From a checkpoint of a small transformer trained on Wikipedia.
Size: 9 layers, width 192, 6 heads of 32, MLP 768 GELU, 7.13M parameters.
Architecture: LayerNorm before each block, capped logits.
MLP neurons of a small language model. Each row is named by its layer, matrix (up: input weights) and neuron, and shows model dimensions 48-143. Each number is 500 + 40 x the weight over its row's rms, rounded and kept within 0 to 999. Numbers have three digits each.
After each neuron's rows, "fires on" lists the tokens most often at its 100 highest values on Wikipedia text that the model never trained on. A number after a token or word is its count.

L6.up525:504478509541524472479408530510490495490516498494478551481530531555455425458494518523574529482503485508548477476518497519492473500540509453475483552593464507475501546488487493546491447505490498395506491473493506508537523447437536480461551574510533531521501495546531472427508538467575550501
fires on: "2" 25, "0" 22, "1" 14, "7" 7, "8" 6

L6.up71:472457557478534522512508493527503457504490426520421440480511534521412472477542494412525495491510494555513506420538513555461548406543559477535577461578460523474531545531503527523580446416529465515460470559506496483489454526439537402449481550519490494520558476505462539532547450549558514486
fires on: "1" 65, "0" 7, " in" 6, "7" 5, "5" 5

L6.up171:521493519525501591489524477460492480497476495425457493562452473489429535554482562566475550581424501487473505591512531423407432435536470447512548514484498559481517539547491529540490496486555505511457511445493505516541536491537450472496494521492520501519430505469560554464486549581527563502
fires on: "," 20, "9" 17, "7" 9, "4" 7, "8" 6

L4.up492:445498423518568531432495466447504525488506509554441511498466555526447499434551519474402516485509487461546414512370500514488535482495431556487489545524565528505453451509458528451478604509523507507505431534497527478550565516449543491511600520513456432508499482493527550541510500491498467568
fires on: "," 39, " |" 8, " two" 5, " –" 5, " P" 4

L4.up508:433532527568497488522484450587563512542457488496568470526492464465560490505500505501496510602584460555463457484595447562503486443467504472495579491459494527502508427469515465501594469496433557560469518502459480472487571559512447521449482491549491571472490529531515498467565473565551450482
fires on: " |" 31, ";" 18, " for" 7, " as" 4, " He" 4

L4.up230:561579455589490500457505478627469494563486473565447487550494593489494512505514518446518487530429471525484501473512523484550553525518501499531506529544498418554507501544552522525490496510521521495546527513507470462537535514436500479479504538475514538488515459481512487509545495417533477435
fires on: " of" 40, "." 12, " or" 8, " |" 8, " /" 5, " U" 4

L4.up654:503461491517535607525551531465444525516511480439457467566477525549457548490542479543485461493533436452505514541504545536502480472426446529479500478487563596547487516480548536542514488446430449511505411547414485428509500480589500456552545437501523498516493490536517512482473517618505431498
fires on: "9" 21, "7" 13, "8" 11, "5" 8, "2" 7, " Preceded" 7

L6.up688:482559535489495449453538402533569480423496521487467528451452478523561488501512527491495489517511571548503471457508515439432391425515513531498490495523532554493508561437499499562549464523519437497551541439483449458490416462500560491564503498517539473513511527567499491481472509497516505465
fires on: " " 20, "9" 19, "1" 18, "2" 12, "5" 9

L4.up1:500511478556509443499565477479493493493514547544492422475570521535457506572482523481510520523514449505552431429628504519539450499428515502513559515482446504555462542466479470539481524457387480509533480458456421493485488438506520495519457402512524503534490512480482490487543519559508543485
fires on: "1" 15, " a" 11, " that" 9, "os" 6, "6" 5, "4" 5

L6.up755:563489490537525472496452526531486494514574538445471507441496499514466468524494454532512467422455512490487480482509497520539511462443455441501428476541485503438523479490499441573516492549504529525592455549504481539467516558484561542404544494515511556518483505545477484517460521473518509472
fires on: "2" 36, "9" 16, "0" 7, " V" 6

L4.up213:533422533470529488436515487440486446500555543463554501489506554461503527567526524517535518438510492498469437496479450477481503519449432511486499511494566476450470518465544550554481517491462474593562516449558513555514498529515458508523523487493533432511493523469489569532455491538532519479
fires on: "1" 21, "0" 20, "," 14, " which" 12, " album" 9, " film" 5

L4.up411:486518450432491400500552517487533490517510566501486551515511458503580551563516439515453574534509466494479489454494423407559520542555452513486472548489512527569488539506459513505507471478458432457443520494471504517533405458509536514487536516560500545450515463547574419515459467466533526542
fires on: "or" 18, " of" 13, " even" 9, "ly" 7, " only" 6, "m" 6

L6.up381:502507520535396529510472529454571462460480482506501558533465536452524470515557431489500499504477540533526478572509488467488472503445526484493544563514627538517456504471495497465556584493472512530474572500454454459539509551463413471446535481492473480493507492475614532518526491478503473508
fires on: " to" 51, " not" 11, " of" 6, " them" 4

L6.up187:479512524501542531430491428436477504438450468452468493563497481558537471474495477483449554498483477490516510499467505525569466480526463525497496587549539586453491543568454466581570434480467518506441538558447424491519534457432543545535535503558496455499454485427519504514554505507478489533
fires on: "," 42, " then" 12, " " 8, " |" 7

L6.up154:475461467550489504500503479504480523460583553551529478548536449507513474474510486463499481477498499452439573489438503522532406475549457502473417435451434502484519522463587513485481500568535502486530513520461447510517559463528461470511520408453552501520509526515467567399521532475557465519
fires on: "." 24, "3" 9, "9" 8, "–" 7, " –" 7

L6.up542:497539524473501479549487433483565543462487512490513555453543513476487442484528441468470399543541494464414533465529540402536522510467470462493464465577468520541491537508462497582554478584496482439434458473508536496483466458482482503524491461500550556561517531497492468537549485555431495503
fires on: "8" 31, "2" 11, " Votes" 9

L6.up309:468459486459520488453495453467519598533536535454450502543614508526504482557472434459533512442537443505515498403451497489476573495464494470526519439477488483515428554514482501528474491525521549536464452532517494542490489535488479456558511498548479477496480501502490535540482486484551410441
fires on: ":" 26, "," 26, " as" 21, " of" 7, " called" 4

L4.up569:516502406510521445469492506507523495440479483477519507517475520478535480449582449535518492505516485506522500579555503489527508505437504506494410460440474534513495538432510458558523412488542527473488481497450465498466469576496548479468477533477483519591497515468515497520493507446507406489
fires on: " " 28, ".\n\n" 28, ".\"\n\n" 15, "\".\n\n" 14, " |\n\n" 12

L6.up266:523622540507522558509516500466529514548499519580573426439454518510444502460474497449562464446566509493553494467519516519457522480462485425564534524534472510499541532469524515493492543438446484572474496484507489511514530506484470451570488495505511527514512546468444494559551525504514575418
fires on: " " 38, "0" 14, "1" 12, "ounds" 4, " listing" 4

L6.up701:473473494469515465511438450494455499475519524495504537488503478590520449454494435470507487461478506507495519444432476524539465470524409509533437442549391460544504489533527478505513464522544532440543548452463507475521536538480532426461494573564482452493551547439559486456508484532517503482
fires on: " |" 57, "2" 17, "1" 9, " " 9, "3" 4

L6.up68:475530534496466401482559536464569451458479462494439519581491545476520536495545471474432530476494443545505540513460507470556490528518499498533481506492527478449450531504479513528567517571516455554460527526471513435561504515498504504408550497547551539491524534511570510455504449446520476444
fires on: " of" 55, " given" 7, "9" 4

L4.up466:527546484492521453391489484512482501513440457507511494515488505480462523528480499440527566446465487501550468447468490561547496451480524500514541428525497488547462571572508563530476501541536490494511505524433465474490551565491542462534545540591544464481535492491444483529489451548486533496
fires on: "0" 25, "1" 23, "BA" 4, " Prize" 4

L6.up576:437505531484530464515528503459519557509440449483522524566541476540518430495497518546518513543461446500510561525529448524537474507524437475503550443561515481531478428548472462544442423535559485494497447479492465542529469497475453476498479466468436517431568567507525477534546501540459513496
fires on: " |" 19, "2" 16, "0" 13, "8" 7, " =" 5, "-" 5

L6.up457:435524533524455493520524506539482498511420501551476501555520517515540464472521459420503533561512551533510490483515476463549490484555517546492480580488482591508475504502528561500539552558476450500511495514528481458466432553499497468437501557554573455483443481473507523526455470548581509389
fires on: "8" 27, "7" 14, "9" 6, " des" 5, "6" 4

L6.up728:523522481533532476449453559506512496544455490523501588455528514546441410488454476536494513567478431428551484489523592544453517488477425490462495506600451464503556562581561530478502479470540438521481508504513464506519445549478523494451521491455504545464545451453507559556492560479480556442
fires on: "0" 33, " million" 22, "9" 13, "3" 7, " billion" 4, "8" 4

L6.up406:520513389419572488515436426511510522501500486546554501522477478446513529362557486488509508498506509596475523557558479458482508522496558515446512518499531487530492442371501518583514432452545514551518545477479501488538448385493412475482489496419503528481546558465536469532514489484488516554
fires on: "5" 19, "–" 17, "6" 8, "4" 6, "7" 4, "ru" 4

L6.up371:483488510437561491473441461496586501562474553507492567573478531532534564528456651509531429494486519538519513429544483564519443424507519540535499438473502470490522582445502528468511506469462463465513630466508521466549466394507487435573490488578514481538435503500440543470468465567508478427
fires on: "1" 29, "2" 12, "9" 10, " " 9, "8" 8, "0" 6

L4.up604:480447462458515512467481498524556580480483468484509537513561541520576486501545401497481529501518422560486466483538466500513505610505476507477542431424408572506476561447536467485526518447474485487510512552529478510474487554396556532505477465520489503557473521543513459532546498507489477477
fires on: ".\n\n" 38, "\".\n\n" 17, ".\"\n\n" 14, "==" 9

L4.up126:446483444493497566563532459545484568492457557514494428612536454474573515539468542489467481572530541521528427517546465429480479557387472435526493538542559433453516516415479502478575497418438558502526564462529482530502586503433497493484475490563509476524457587492526486446466506528559542470
fires on: " the" 45, " as" 8, " two" 6

L4.up538:510485491520487429480542556497542448569487448550537469575511584484449484484512445475520381521462504549489489511504552457483531542487535529484481533468469491511501501502564540508526512480498486460548543565546479470474501524504507546498580424566469480515523496543513512547528515455565454437
fires on: " of" 62, "it" 5, " or" 4, " the" 4

L4.up332:579495513494459491481515480464505444510452472519528530517521556574489544488506504449468453495487524526453525502482493457478523515508541428574494456541508446449499514518557471487479452461539428565444453517426550447487443507463567454522507521507513517493546405529524454502395504484463487444
fires on: "4" 19, "0" 15, "5" 11, "." 11, "8" 7, "3" 6

L6.up220:530527465528557559453537589453497494525432488486540519501541533529506509550495473461504365467492462521515608484514629541505537505413478439483565496473474448527514521508508498484540492531499543493462486556489463457501513527534551535456474477552493549511517509557473586485514504567511482463
fires on: "9" 42, " opp" 13, "0" 10, " W" 6, "1" 6, "8" 5

L4.up226:419468491543522428483509549479492529526422536486446581484565502522525392489603506529394540498436434461481426509507437494458512448538423526472545495467484533531486490538519525537480516551535480470565480513452422441512524523466563608463510493446522549465513450535490530501464590493545436564
fires on: "3" 20, "0" 17, " " 16, "9" 10, "5" 8, "8" 7

L6.up708:411541449477461519571557527515519538556502506491525512526493449463485461514563494498567436543463450458496494493493505509506489569434517574499477570479449496436461480517557510563509444504561485484508531481484507482505452482514482488498556533564495494489552523469502530461529514452520472515
fires on: " or" 23, "oc" 10, "I" 9, "or" 7, "ic" 7, " the" 6

L4.up153:450470482397511514508454501447538534545475487460509482561530474534480522552513490538553429501475456532515538488453508449467451498496476431531530594506513513462522507479505551509469464506581582501475475495479520432525485493507440467482491495540464428533447569499528558514505586449433457460
fires on: "," 32, "ural" 7, "ist" 6, " place" 5, ":" 5

L6.up0:497542423497615476512458546540504488497517500440539540551536516561556551495524571464458447546450508611535470452531467488550457546550561537523490430542539460516453570430547492495501468537452388470529535543468498488475430480486482511492478528494532509480478514525545374473517493524526507435
fires on: "9" 32, " " 17, "1" 13, "4" 10, "5" 5, "–" 5

L6.up324:506468578510451452495457469481494422489496527431494540480517569465521498508525496495479402448519508536487575439444539473427571523606478517503499586520506466523516459437502472475587493564479514511421501574575477520473581469468478525480491509454566528548438487497561535488497485420513469437
fires on: "," 41, " of" 7, "4" 4, "1" 4

L6.up730:462442496479501517518489494521541499413467504446536537499547490426601482481571465495532520465510500536532500454459507428533516540515467509517455477441422592541410523494567444552550464490430514615487547471474520571537557578463592503471520514542533559478456554504484470441524504537477430431
fires on: "." 60, ".\"\n\n" 10, "\".\n\n" 8, "," 5, "\"." 4, ".\n\n" 4

L6.up52:583562441536497416468517533478567472508494490474498488494489517524540523522484552562563427454475512584542421515516548485507521470489572492577509447489490424487513529483472534553522537446483456426553521466498497442509485444528556452492539480516510533520489519567479562522472496488532494493
fires on: " " 27, "1" 22, "9" 21, "2" 9, "5" 5

L6.up594:493535518524414483576568463532505483434483520435548450465530490457489491542487529482471522553508449464516493467571530438458522485503457508568454468468513465465482547517502476521530491450511486503414412454502441397549477471498566493526421480530580535558500531552525507456517445543518493418
fires on: " " 28, "1" 19, "," 14, "2" 11, " If" 5, "4" 4

L6.up715:510460511479535433497509541509546533499499482499415448478542425474487404495482479476502516571580487554506494506542522475518431446505550467533580536515437547479486515473541547493544528436497558465454538503502506557500528449430591538581480532536464466454586464477549501494539443456503453478
fires on: "5" 35, "6" 17, "4" 7, "0" 5, " second" 5, " football" 4

L6.up666:493477433443472496497460564569495511500430522478542544515528539516540505456540492502476537473515463627545569476501520501461558539479450429489506435412426572522475517485458444588506427484438519535508544491411517509528504573453566537557484482493503498505423505553446503534523536572474451449
fires on: "." 31, " |\n\n" 13, ".\n\n" 11, "\".\n\n" 6, ".\"\n\n" 6, "," 4

L6.up368:538485483486523531537488484437467442473532494499515570576552393462481457562483551479481502456488449497447526546498561499509524464480548457481515427516483447529455464461456542492483514474513526576484539501483522537482540491466489463540522556523478507390549530473536471542526479501470583549
fires on: "0" 41, "9" 20, " |" 9, "6" 6, "5" 4

L4.up279:456423472438497545452466464495480530514507587427573557490486479543466448538486469543516520484542464528516525512472504481524500546546428525542490510530566459466580523552537458509466511478523533547467414495468549480556585494480514470498495448495543426517453495494509543534432549491489426546
fires on: "," 39, " and" 21, " that" 4

L4.up537:526432431493553525552527559517498421471514486514520521497496434494521568468516556492456511446472506508437468512519546467476450519540485464481494572496534517479561482482583547547564508415453418577398515507460486529478496508525494464546465508484467540552513516563443531490445472545489505438
fires on: "5" 21, "4" 20, "0" 13, "6" 12, "1" 12, "9" 9

L6.up749:454513466554550535505450522575539544499475486425499557478488541545521482527486576471560448500405470480584467526462472476502469437543486515484562543517462567485550572466558487473548514504494427461501484467585434456590555496473535490445529486471585481550504492572465486492518458526550516427
fires on: "," 48, "1" 12, "." 9, "2" 6, "4" 5, "–" 4